Weights of a small transformer language model.
Architecture: LayerNorm before each block, learned positions, biases, capped logits.
Training: a variant of Muon for these matrices, 10944 steps.
MLP neurons of a small language model. Each row is named by its layer, matrix (up: input weights) and neuron, and shows model dimensions 144-207. Each number is 200 + 20 x the weight over its row's rms, rounded and kept within 0 to 999.
After each neuron's rows, "fires on" lists the tokens most often at its 100 highest values on Wikipedia text that the model never trained on.

L3.up725,201,164,161,211,219,218,203,172,206,183,212,188,209,185,184,187,186,216,206,178,204,261,178,183,195,175,205,168,194,188,194,191,180,209,204,160,222,240,193,207,221,204,210,205,159,201,177,199,204,219,202,217,264,179,217,200,208,190,177,165,207,204,176,195
fires on: "th", "n", "est", "ew", ",", "nd"

L3.up684,224,180,212,198,183,201,203,215,204,200,230,193,209,181,217,193,191,220,193,191,211,179,214,206,231,211,194,238,199,188,216,184,232,188,230,202,213,222,211,198,218,190,189,232,200,197,207,211,196,203,197,191,237,181,194,161,195,214,199,201,171,211,153,224
fires on: ")", " |", ","

L2.up431,211,200,199,198,207,197,200,223,218,179,207,189,186,167,199,183,195,172,167,263,170,217,229,202,196,209,195,188,183,184,188,216,211,226,202,217,218,190,193,224,203,236,173,200,179,198,143,207,196,202,172,206,204,181,160,173,199,177,190,146,215,248,201,209
fires on: "am"

L3.up616,235,236,151,199,195,199,198,180,205,185,228,218,217,228,192,194,216,184,195,188,197,182,194,164,174,218,205,201,197,214,197,199,200,194,192,195,223,219,180,174,185,209,217,187,184,184,213,191,204,166,210,197,218,226,185,176,192,179,219,188,197,219,224,210
fires on: "or", "et", "=", "'", " |", "-"

L5.up62,233,181,181,209,157,178,179,157,189,210,247,186,180,212,215,209,173,202,235,216,186,216,216,221,234,213,214,174,202,200,199,194,189,213,188,207,197,213,225,226,222,188,210,191,223,215,206,209,229,194,196,196,219,208,189,186,211,164,200,193,196,221,180,213
fires on: "s", "ot", "en", ":", "ut"

L3.up285,182,215,179,193,206,195,225,237,209,219,229,155,185,189,212,209,220,204,190,199,227,215,206,203,207,216,230,205,224,203,209,206,184,195,186,200,230,163,182,175,210,171,200,193,193,195,175,192,219,203,218,214,188,225,186,181,214,175,197,196,234,217,159,176
fires on: "en", "is", "a", "as"

L3.up375,188,211,217,219,196,206,251,226,192,232,212,197,175,172,165,159,198,225,203,202,192,169,191,219,220,228,201,202,221,188,230,189,223,212,175,147,217,198,212,210,205,197,181,186,211,202,200,242,190,223,195,222,220,228,230,198,195,203,206,190,247,202,195,194
fires on: "ear", "ip", "x", "ap", "ro"

L7.up115,192,189,208,219,178,202,201,214,164,186,189,179,179,160,251,211,246,200,192,193,191,182,169,217,223,233,192,216,223,185,228,241,204,180,178,228,214,164,205,193,178,183,226,210,189,189,201,198,211,197,181,178,196,227,166,217,208,206,204,203,222,208,153,174
fires on: "r", "m", "as", "a", "en"

L2.up551,208,180,234,221,228,216,172,196,190,194,188,184,198,220,212,214,171,178,223,204,219,219,207,227,200,222,209,218,217,191,215,222,213,188,212,181,211,179,206,182,191,230,151,193,186,197,174,175,205,189,207,216,183,195,222,202,205,209,209,215,233,210,189,167
fires on: " \"", "[", "“"

L7.up207,214,209,194,198,180,193,190,193,214,209,195,193,210,215,165,204,202,195,150,185,225,196,209,209,209,191,162,175,256,183,205,193,202,214,211,198,210,188,208,197,183,190,219,190,175,191,185,180,204,170,197,218,214,193,203,178,201,247,211,209,178,215,144,188
fires on: "o", "h", "a", "an", "e", "ab"

L3.up660,201,225,192,198,213,196,207,233,210,200,200,231,218,191,165,184,171,174,240,171,203,215,196,208,235,208,168,172,200,205,201,212,206,187,235,181,219,165,195,188,198,197,204,199,190,218,205,217,202,198,214,218,225,175,197,175,220,207,190,236,229,204,186,182
fires on: "he", "st", "c", "w", "s", "n"

L5.up35,170,219,172,192,197,195,217,183,206,187,204,220,192,145,221,216,201,226,230,211,193,195,173,185,233,174,201,200,198,204,223,178,211,210,232,229,195,211,169,192,202,241,199,192,204,245,234,228,198,177,222,207,204,185,193,185,156,219,188,184,193,213,183,182
fires on: "w", "k", "ing", "us", "ew"

L7.up740,182,207,188,218,195,214,199,175,192,194,191,208,192,198,206,175,202,202,202,219,200,147,160,192,191,202,232,214,173,200,173,193,226,177,230,229,200,197,182,200,196,237,211,212,164,221,227,222,199,183,211,190,198,213,181,216,229,182,194,195,191,234,212,201
fires on: "h", "ent", "k", "w", "e"

L5.up804,188,211,222,233,185,211,162,182,205,191,212,197,208,191,177,193,171,213,228,200,225,230,202,170,209,218,208,198,192,212,225,205,199,189,171,184,198,191,233,230,201,205,207,224,194,197,177,201,167,184,196,198,188,195,238,229,220,208,178,195,182,209,167,206
fires on: "or", ",", "ur", "\n", "he", "ear"

L4.up489,188,171,194,196,155,202,207,180,167,208,220,202,182,196,194,216,176,189,184,209,172,211,233,218,237,206,206,210,177,215,251,208,191,211,241,215,194,211,192,206,232,197,168,199,190,195,199,228,187,217,181,193,200,232,211,211,223,196,163,219,198,188,178,187
fires on: " is", ".", " and", " \"", " was", "\""

L4.up275,175,173,161,235,187,163,187,219,170,211,203,196,217,194,206,218,202,175,197,188,204,199,229,212,206,198,214,184,189,210,172,189,186,194,194,170,207,216,221,190,220,235,204,217,221,225,182,180,202,205,172,220,182,206,173,234,208,171,195,235,190,208,248,189
fires on: "e", "ep", "v", "ow", "oc", "ew"

L3.up35,184,175,183,216,202,219,196,213,232,237,180,201,174,215,179,205,190,206,234,216,212,231,187,188,190,191,194,171,185,195,208,168,197,180,162,228,188,187,218,167,209,179,196,209,207,157,203,169,197,227,193,189,211,243,197,184,238,198,198,245,217,200,171,188
fires on: " s", "en", " G", " g", "S", "G"

L7.up136,208,214,160,173,215,194,224,179,181,186,226,221,184,177,202,186,198,218,208,209,235,222,177,218,194,187,194,228,202,209,180,216,225,162,176,230,228,195,193,201,213,214,205,169,208,212,201,235,202,197,188,191,227,197,218,200,196,201,195,209,192,218,184,216
fires on: "an", "on", "n", "un", "k"

L7.up370,181,225,174,237,190,160,266,168,220,197,229,201,172,177,220,239,189,194,216,218,209,225,201,213,209,224,212,212,170,224,198,194,187,199,184,161,177,177,206,207,187,226,201,207,169,185,211,199,212,219,218,178,186,196,197,240,218,219,204,168,173,217,223,216
fires on: "t", "est", "ent", "re", "ard", "ul"

L3.up696,188,221,169,214,221,175,171,204,199,220,176,228,213,218,190,194,200,221,187,210,182,183,236,183,154,180,198,194,219,164,213,190,194,216,178,183,187,210,207,212,226,195,265,175,198,211,222,222,239,198,163,198,216,202,184,169,214,199,205,205,216,209,172,235
fires on: " ", "-", "9", "1", "2"

L3.up893,187,185,160,208,190,198,207,175,215,195,191,205,227,222,173,195,179,185,158,231,191,220,206,204,222,219,172,206,214,191,202,204,157,188,227,200,208,214,226,218,202,221,210,174,162,169,212,192,192,176,170,184,219,189,199,199,210,248,194,205,230,232,196,205
fires on: "ce", "ur", ".", "ear", "om", "ary"

L2.up672,193,229,226,200,222,200,193,187,189,240,184,184,152,197,199,189,180,225,212,207,175,194,207,214,213,162,218,208,199,182,192,216,223,189,195,175,229,225,171,204,172,191,198,177,186,166,167,198,233,181,161,190,193,228,198,201,206,211,182,171,182,193,201,200
fires on: "st", "ers"

L3.up501,224,218,194,175,209,171,209,199,238,191,215,198,188,203,206,144,212,210,222,235,178,163,185,212,203,189,196,186,211,178,196,228,200,180,216,167,228,195,209,214,217,232,191,214,185,203,160,208,230,207,182,194,191,183,167,193,191,200,209,179,208,222,205,185
fires on: "am", "ab", "ub", "b"

L2.up655,195,195,214,217,240,214,149,191,206,173,174,200,225,188,203,159,208,202,207,222,204,193,211,219,225,203,196,211,204,183,214,190,234,214,204,174,240,184,193,236,207,222,195,165,209,206,182,204,224,199,186,198,191,164,175,191,209,207,187,193,220,191,188,229
fires on: "an", "u", "m", "n"

L3.up854,211,203,237,203,213,192,197,227,220,211,152,184,199,179,228,208,187,168,224,199,211,199,207,226,200,175,212,189,198,171,231,216,234,222,200,154,213,198,210,185,178,252,185,180,136,221,180,229,212,181,200,220,211,203,186,203,171,195,210,202,213,215,165,219
fires on: "'", " \"", "’"

L3.up853,179,211,217,198,201,204,189,227,223,194,211,160,212,190,178,187,164,224,204,180,176,218,221,202,178,223,226,162,208,196,207,176,205,225,193,186,218,227,178,202,227,212,205,224,191,187,179,233,193,199,192,175,198,225,233,207,246,203,181,191,215,210,185,185
fires on: ";", ",", "—", " ("

L3.up256,218,177,210,205,189,178,202,226,204,172,209,225,197,162,237,172,212,220,193,172,196,207,191,210,189,187,173,197,183,202,200,175,213,203,232,169,216,211,203,220,213,212,191,186,196,198,204,190,204,209,193,190,222,197,190,194,164,165,142,172,195,239,154,236
fires on: ",", "im", ":", "on"

L5.up398,211,180,177,237,233,200,221,195,193,185,182,188,180,209,191,218,197,198,199,219,162,208,190,212,200,162,171,217,170,199,196,188,155,235,184,195,201,177,228,254,206,216,219,182,193,209,224,218,193,173,190,199,202,192,223,219,194,176,200,214,209,224,207,214
fires on: " of", " and", "-", "t", " l"

L7.up170,163,234,187,198,238,223,208,210,216,186,244,192,202,195,180,217,200,193,211,182,181,184,130,207,219,196,201,205,212,210,216,220,156,198,178,196,175,178,215,207,200,196,205,207,164,171,229,158,231,215,204,207,181,173,187,181,177,202,172,177,229,213,195,180
fires on: "e", "u", "o", "ed", "i", "g"

L7.up552,188,176,190,163,220,188,176,179,219,153,225,200,190,225,201,228,185,196,226,223,173,198,166,164,205,205,217,181,185,218,229,192,247,201,215,198,200,200,223,205,212,205,217,162,200,200,174,181,195,180,214,214,181,269,174,217,199,235,189,235,214,167,198,189
fires on: "g", "ow", "at", "en", "st"

L3.up743,186,178,226,226,180,198,154,196,214,168,167,219,251,209,185,164,220,228,209,225,199,230,205,206,207,205,186,219,191,210,195,175,195,213,203,207,170,202,206,227,216,221,193,183,163,199,193,207,225,192,182,207,196,203,175,178,213,204,186,168,222,208,177,228
fires on: "u", "ur", "ep"

L7.up709,232,182,149,219,218,218,208,220,196,196,190,215,174,225,174,232,173,189,204,220,184,194,168,208,188,184,166,225,174,216,240,183,177,202,193,182,168,197,203,239,203,201,163,201,190,191,193,214,242,190,203,209,215,210,169,218,210,202,197,181,200,231,218,209
fires on: " b", " he", " p", " l", "he", " of"

L2.up856,217,199,167,205,180,198,200,183,245,194,181,234,221,202,171,222,200,184,204,219,189,225,232,204,237,188,188,192,216,191,200,202,196,180,206,208,195,193,211,207,159,197,222,189,169,173,234,196,185,174,182,211,183,250,200,166,214,207,185,212,201,182,226,204
fires on: "."

L2.up586,231,196,183,189,217,223,188,177,221,183,202,190,213,195,155,207,181,180,189,209,190,221,224,221,205,209,195,196,207,204,232,226,227,189,191,209,189,175,223,185,197,231,192,164,171,219,179,189,204,199,206,190,176,226,228,183,230,206,166,212,178,190,242,228
fires on: ".", "um", "\"", " L"

L4.up695,205,150,192,190,191,179,208,202,200,195,215,183,192,188,220,193,224,182,171,199,154,201,153,218,222,278,221,221,204,198,227,222,195,205,194,172,188,200,205,152,212,227,199,189,184,228,234,202,182,191,204,191,228,218,190,200,213,196,197,183,190,206,159,232
fires on: "ed", "k", "'", "re", "s", "h"

L5.up829,180,171,213,201,142,172,211,193,205,223,216,216,205,183,210,232,176,194,205,218,224,176,209,189,189,235,178,174,157,204,226,166,207,163,225,232,199,171,220,242,210,182,210,197,215,198,221,222,188,226,219,214,214,191,189,189,202,206,201,216,172,177,179,206
fires on: ".", "\"", ":"

L4.up448,240,188,206,191,169,185,172,177,157,183,199,202,191,188,232,198,179,179,217,206,219,193,217,246,226,195,170,189,180,188,218,215,229,177,223,191,153,206,222,179,224,207,233,215,212,239,182,210,191,206,206,195,195,235,185,189,200,175,177,243,206,234,215,227
fires on: " that", "ut"

L7.up349,193,199,195,190,187,198,196,154,245,190,175,186,227,165,199,204,192,191,212,188,217,244,197,173,183,176,175,162,199,212,218,183,226,207,198,223,195,191,152,212,205,197,226,202,220,229,184,198,170,216,189,190,194,249,171,174,218,197,170,189,184,184,177,231
fires on: " B", "u", " W", " S", "id"

L7.up705,213,190,182,202,187,190,198,168,218,217,228,173,206,180,194,201,175,202,213,180,214,218,221,195,175,204,217,161,187,215,168,263,216,200,188,221,203,223,196,203,187,208,242,208,211,196,195,191,195,198,200,196,169,227,208,168,211,175,171,172,207,163,183,209
fires on: " M", " S", " F", " H", " J", " B"

L3.up60,205,251,262,186,241,185,172,236,211,191,181,188,240,202,230,178,180,166,194,218,201,209,199,219,216,188,196,192,198,186,175,214,194,179,222,199,210,196,204,196,260,220,188,150,193,204,199,211,189,190,201,195,201,213,201,178,190,194,206,219,206,215,191,169
fires on: "g", "ou", " I"

L3.up288,220,205,211,192,207,222,201,228,214,193,203,191,205,187,184,193,178,229,231,235,210,211,213,193,207,192,204,165,159,203,184,194,192,243,207,182,219,191,221,222,205,183,201,238,196,211,183,250,172,193,234,180,203,153,210,185,207,206,196,183,200,191,165,225
fires on: "\n", ",", " and", " from", " to", ";"

L3.up17,223,195,220,189,245,236,209,202,189,217,187,170,180,227,234,182,206,158,210,180,211,211,235,200,219,216,201,218,205,198,186,183,248,175,185,227,192,181,228,235,183,244,176,174,178,221,148,201,213,215,187,202,180,183,219,200,193,184,233,190,225,177,173,239
fires on: " \"", "\"", "“"

L3.up633,197,194,150,220,230,174,187,194,190,185,247,216,208,207,209,177,246,249,169,192,219,175,194,184,172,200,184,212,219,178,197,215,185,196,171,189,219,174,205,176,205,195,202,180,163,226,206,185,176,206,165,183,219,215,202,165,213,193,198,183,205,180,202,225
fires on: " |", "il", "-", "ill", "1", "all"

L5.up122,219,215,166,204,189,211,207,188,226,190,223,232,186,154,199,202,169,201,148,203,208,231,178,199,199,197,188,221,188,242,187,175,174,188,200,211,194,202,194,226,185,173,222,190,196,198,202,210,214,205,239,176,232,209,200,206,195,189,172,226,202,226,194,208
fires on: "le", "n", "t", "on", "e", "k"

L4.up840,232,247,220,187,180,237,219,228,192,184,200,199,210,178,198,201,140,203,195,258,205,216,200,203,192,194,190,228,201,194,210,187,225,199,206,189,206,200,222,204,213,212,204,199,193,202,197,207,174,178,205,215,235,198,188,189,241,168,194,172,220,215,187,185
fires on: "x", " com", "om", "am", "im", "ith"

L2.up349,182,213,174,182,223,197,202,181,223,214,200,233,214,200,158,205,216,172,193,206,209,223,220,190,232,188,201,170,176,213,199,210,209,176,206,171,188,156,218,204,168,195,221,201,183,169,215,198,216,213,156,176,218,222,220,210,220,209,191,187,188,191,212,225
fires on: ".", "-"

L7.up32,216,224,194,264,184,181,212,217,167,230,200,200,219,231,185,205,204,217,211,224,205,187,210,193,172,173,177,165,181,210,193,209,201,175,197,173,182,232,184,223,173,185,236,204,186,185,208,193,219,201,227,206,184,199,243,245,193,196,199,220,188,192,190,202
fires on: "le", "is", "b", "st", "n"

L2.up333,195,218,242,205,231,207,197,224,194,210,187,184,210,172,215,178,172,162,204,206,183,180,244,193,212,182,214,172,197,169,198,250,198,204,166,173,176,171,200,198,224,252,192,181,173,182,155,186,188,172,217,257,218,211,197,206,199,174,178,232,226,215,232,188
fires on: "g"

L3.up772,171,161,215,208,159,210,183,162,198,209,211,191,186,214,193,203,225,207,191,196,203,170,224,181,234,185,188,206,201,223,196,192,220,191,215,224,198,167,180,260,197,210,173,225,194,177,224,172,157,214,183,224,199,211,206,214,229,196,195,230,187,199,203,174
fires on: "if", ":", "u", "9", ".", "\""

L7.up668,210,245,221,243,211,194,216,188,182,240,201,211,169,201,197,200,181,211,228,206,193,158,191,207,187,171,197,197,192,192,240,207,198,179,191,199,227,214,211,217,211,167,215,180,171,204,204,197,193,200,189,202,194,195,219,197,217,216,194,155,217,171,186,185
fires on: "st", "b", "g", "ers", "m"

L7.up274,201,176,246,192,199,191,197,192,195,192,204,186,188,221,217,201,231,204,179,213,209,237,185,209,164,229,192,196,158,194,198,211,217,205,176,176,179,219,209,183,213,200,199,167,206,204,231,168,206,207,210,207,190,233,212,188,235,211,235,175,204,211,212,178
fires on: "d", "e", "st", "ed", " l"

L7.up633,193,188,213,176,213,209,204,204,187,192,200,211,210,234,202,224,193,211,203,219,214,222,238,198,240,168,184,213,192,208,196,204,185,187,218,211,202,197,188,197,170,158,176,177,187,216,181,193,162,197,173,198,212,217,220,205,215,219,200,218,234,199,189,189
fires on: "at", "z", "ed", "t", "st", "et"

L2.up875,190,206,183,189,213,197,177,186,217,197,157,190,212,170,204,197,193,181,213,211,195,212,211,201,181,192,214,206,177,192,189,196,198,192,202,222,185,207,185,186,231,251,204,220,206,204,205,227,233,175,220,202,185,226,214,165,214,207,203,163,194,237,171,207
fires on: "ak", "d", "k", "ay", "h"

L7.up542,208,203,149,221,179,203,186,183,224,173,229,207,217,197,189,196,199,166,198,232,210,202,173,201,204,188,199,209,198,208,186,165,211,222,184,203,210,200,158,243,184,221,222,191,186,215,217,205,226,192,229,192,193,200,198,181,186,219,203,206,194,171,199,230
fires on: "s", "n", " m", "k", "m"

L7.up635,148,183,193,165,190,199,216,192,219,184,205,200,213,193,185,179,195,224,203,198,202,207,203,180,228,204,165,220,208,218,194,253,252,179,160,174,195,204,204,205,204,210,183,167,198,223,186,199,186,206,191,199,182,217,178,217,180,211,226,236,185,173,211,207
fires on: "on", "or", "o", "an", "t", "n"

L3.up650,227,180,196,176,186,170,216,189,190,251,179,209,168,228,187,211,197,190,183,234,202,228,187,161,219,195,186,180,206,208,210,247,206,201,220,235,173,204,205,208,155,182,212,198,186,190,176,200,171,232,170,206,235,231,167,211,202,189,203,200,188,209,168,174
fires on: "on", "em", "ot", "c", "ir"

L2.up656,219,206,213,194,216,198,187,216,215,227,184,219,216,203,213,218,207,199,190,211,207,201,226,208,173,192,179,226,174,190,175,188,243,231,198,236,193,219,225,186,216,208,183,197,191,226,167,215,223,206,178,192,204,202,171,215,197,198,198,251,176,213,167,220
fires on: " and", "ro"

L3.up217,195,174,152,177,181,207,167,166,223,180,186,242,212,221,188,184,221,164,172,216,156,220,225,208,192,221,181,179,223,206,204,221,190,199,220,193,212,209,213,210,168,197,197,191,178,172,208,193,198,194,186,200,206,205,227,215,244,232,200,192,221,189,192,238
fires on: ".", "'", " M"

L4.up276,178,215,197,209,199,206,204,190,222,178,227,231,174,165,197,201,182,179,217,195,157,188,219,204,221,210,199,156,219,169,202,168,188,221,206,228,207,162,188,176,218,218,217,196,151,174,234,198,226,186,230,193,208,189,196,218,186,186,186,204,214,215,201,189
fires on: "f", "g", "a", "|", "o"

L3.up428,199,210,173,226,175,199,195,185,235,193,211,212,183,219,185,162,215,190,216,217,204,212,190,192,221,207,167,178,232,218,188,190,207,195,219,199,218,180,172,210,214,205,186,195,184,197,172,223,184,174,225,203,193,182,194,176,202,212,200,211,187,192,210,150
fires on: "ch", "e", "am", "k", "n", "he"

L2.up599,232,189,183,171,198,200,200,192,224,198,204,211,197,190,184,209,189,233,170,212,185,245,205,185,210,195,162,186,171,188,179,202,200,213,223,189,211,172,192,237,258,202,238,179,200,198,169,184,207,213,208,207,203,194,204,222,195,233,238,214,227,199,189,223
fires on: "os", "am", "-"

L7.up569,167,201,194,215,144,181,202,206,204,239,190,215,197,165,183,241,206,188,207,192,190,230,217,229,183,218,191,174,224,190,231,198,213,189,190,221,200,217,185,209,158,192,239,185,225,237,191,196,205,184,210,201,178,172,217,168,222,218,205,176,179,216,179,173
fires on: "an", "d", "a", "os", "al", "am"

L2.up679,179,197,214,198,207,182,194,198,208,171,225,230,175,165,187,205,222,224,205,223,191,217,211,216,210,155,191,212,191,204,172,197,196,188,235,207,152,180,210,184,187,214,204,193,212,212,229,203,189,204,180,218,228,210,217,200,163,193,228,182,180,183,181,199
fires on: "ay", "ag", "w", "g", "k"

L7.up601,211,259,176,217,212,211,213,186,219,238,210,202,193,180,230,212,213,203,209,180,181,193,185,188,216,217,172,175,225,190,204,191,191,171,173,230,205,202,189,223,235,173,207,182,175,174,203,189,242,181,188,174,229,148,218,228,200,210,204,180,224,214,171,182
fires on: "o", "er", " re", "et", "e", "re"

L5.up253,178,212,212,200,196,208,190,226,201,179,233,189,199,212,213,213,193,228,214,230,206,188,198,194,174,208,187,172,145,169,224,218,202,204,195,198,190,210,162,207,196,185,173,168,225,214,212,194,216,172,207,167,203,209,179,178,230,190,254,198,213,197,194,200
fires on: "d", "ed", "g", "0"

L2.up420,194,188,196,211,161,180,204,192,212,165,198,194,189,192,192,222,197,203,191,204,215,236,186,206,209,220,208,181,176,209,164,203,190,203,226,191,226,187,191,213,209,213,222,178,149,210,203,204,204,228,213,206,190,205,185,215,203,207,206,172,223,203,167,199
fires on: "al", "os", "ul"

L3.up307,176,163,199,214,201,196,222,193,216,173,160,201,197,211,149,191,174,189,204,200,214,213,181,205,192,189,205,190,190,179,209,220,190,175,218,160,245,209,205,204,268,206,223,197,183,248,206,196,193,194,187,206,225,185,208,170,206,208,180,203,194,197,188,207
fires on: "il", "th", "am", "or", "nd", "8"

L3.up503,233,193,209,215,207,177,202,194,198,200,191,191,214,193,213,164,166,163,176,219,211,214,250,205,176,237,182,217,183,159,202,196,246,199,164,190,225,197,207,169,207,226,196,205,208,261,181,213,185,233,169,239,206,184,184,189,196,197,192,204,218,217,207,214
fires on: "==", "===", " Ch", "h", "am"

L3.up296,250,230,199,194,193,183,215,197,196,198,203,201,193,215,218,205,257,221,154,171,178,197,187,233,212,230,202,199,205,198,201,188,194,196,188,194,198,207,232,185,236,223,231,206,157,202,196,190,218,214,202,176,191,217,180,173,178,220,223,194,187,204,187,220
fires on: "re", "ing", "]", "'"

L7.up320,193,205,181,198,169,176,216,172,199,170,180,177,188,210,203,162,176,214,211,221,175,234,186,212,208,213,158,183,170,191,196,223,206,194,205,150,203,203,232,230,197,232,181,167,178,219,241,174,179,197,216,168,186,207,199,195,223,219,249,190,219,190,232,236
fires on: "am", ".", "t", "or", "s"

L7.up419,191,188,193,174,188,174,183,184,182,200,191,195,216,223,184,222,178,192,189,201,190,207,181,184,193,184,195,209,219,173,215,187,169,159,199,222,214,188,208,200,188,170,171,197,166,224,182,202,197,204,215,188,220,236,210,218,219,225,231,220,221,203,211,187
fires on: "t", "at", "it", "and", "ate", "et"

L5.up338,202,187,165,213,207,182,216,202,240,186,191,196,173,232,139,222,192,195,181,207,203,200,199,197,205,229,199,180,186,182,187,200,175,232,175,219,191,149,243,191,209,201,188,199,202,165,238,184,216,215,202,220,219,201,193,166,179,201,202,203,189,207,177,190
fires on: "en", "s", " s", "or", "el"

L7.up613,205,170,218,185,202,187,186,181,209,208,231,208,194,192,205,217,190,197,215,192,173,200,189,167,178,180,213,147,167,166,233,170,224,202,181,210,182,210,222,217,165,197,195,201,252,200,191,204,224,217,186,208,194,237,217,198,232,199,244,246,174,181,188,239
fires on: "ow", "g", "art", "le", "ion"

L3.up484,216,203,219,205,234,200,199,199,200,210,149,163,182,228,212,194,204,152,199,220,232,203,221,234,195,212,203,191,217,179,203,192,236,168,207,206,206,199,206,210,194,229,142,192,196,195,138,214,207,221,223,195,198,205,213,181,184,213,216,213,207,194,182,168
fires on: " \"", " wh", "[", "\""

L2.up729,203,219,234,219,220,244,168,207,237,201,166,199,225,199,183,175,206,231,203,213,203,206,200,212,200,191,203,206,196,178,213,206,190,202,229,176,198,229,175,205,217,228,185,184,189,198,190,200,245,207,192,192,219,178,198,166,207,213,160,220,210,225,190,181
fires on: "u", "ia", "ri", ";", " |"

L7.up350,194,219,194,229,224,191,170,182,216,173,220,185,178,181,204,167,221,186,178,180,181,172,197,171,196,210,172,197,205,239,213,183,173,197,210,201,203,149,212,220,231,192,189,206,168,226,222,177,233,217,188,238,151,237,200,203,208,228,202,176,204,196,195,163
fires on: "ec", "o", " ", "e", " be"

L7.up240,187,219,222,167,158,212,226,211,191,219,223,194,187,189,163,194,188,207,216,215,195,204,211,139,197,169,201,187,210,216,208,223,214,194,204,165,213,217,171,234,199,198,201,212,194,167,177,220,244,182,172,224,193,182,192,227,216,199,210,190,177,224,174,204
fires on: "i", "al", "ab", "ac", "o", "ar"

L2.up665,206,192,193,172,146,187,219,165,181,208,232,174,209,174,183,217,204,226,204,211,209,232,222,179,217,229,174,206,198,197,162,204,199,167,209,161,228,200,194,205,227,219,215,216,177,201,192,166,188,155,219,201,206,175,181,211,229,199,217,219,216,216,188,206
fires on: "os"

L5.up230,216,192,190,198,225,208,179,228,172,154,199,210,203,199,205,168,166,204,251,191,206,183,201,207,229,214,187,169,199,177,190,195,172,215,250,203,228,204,222,187,218,217,218,201,179,229,181,176,206,190,177,237,209,190,197,207,176,239,187,211,186,184,206,222
fires on: "ab", "p", "b", "id", "ut"

L7.up442,188,164,197,201,193,187,220,173,196,204,191,211,222,190,179,181,166,228,207,215,143,219,211,208,138,191,204,222,206,215,203,216,242,217,231,262,219,204,225,181,209,215,222,205,171,215,180,203,240,185,177,179,191,207,189,217,219,226,192,192,178,180,167,208
fires on: "ar", " and", "ard"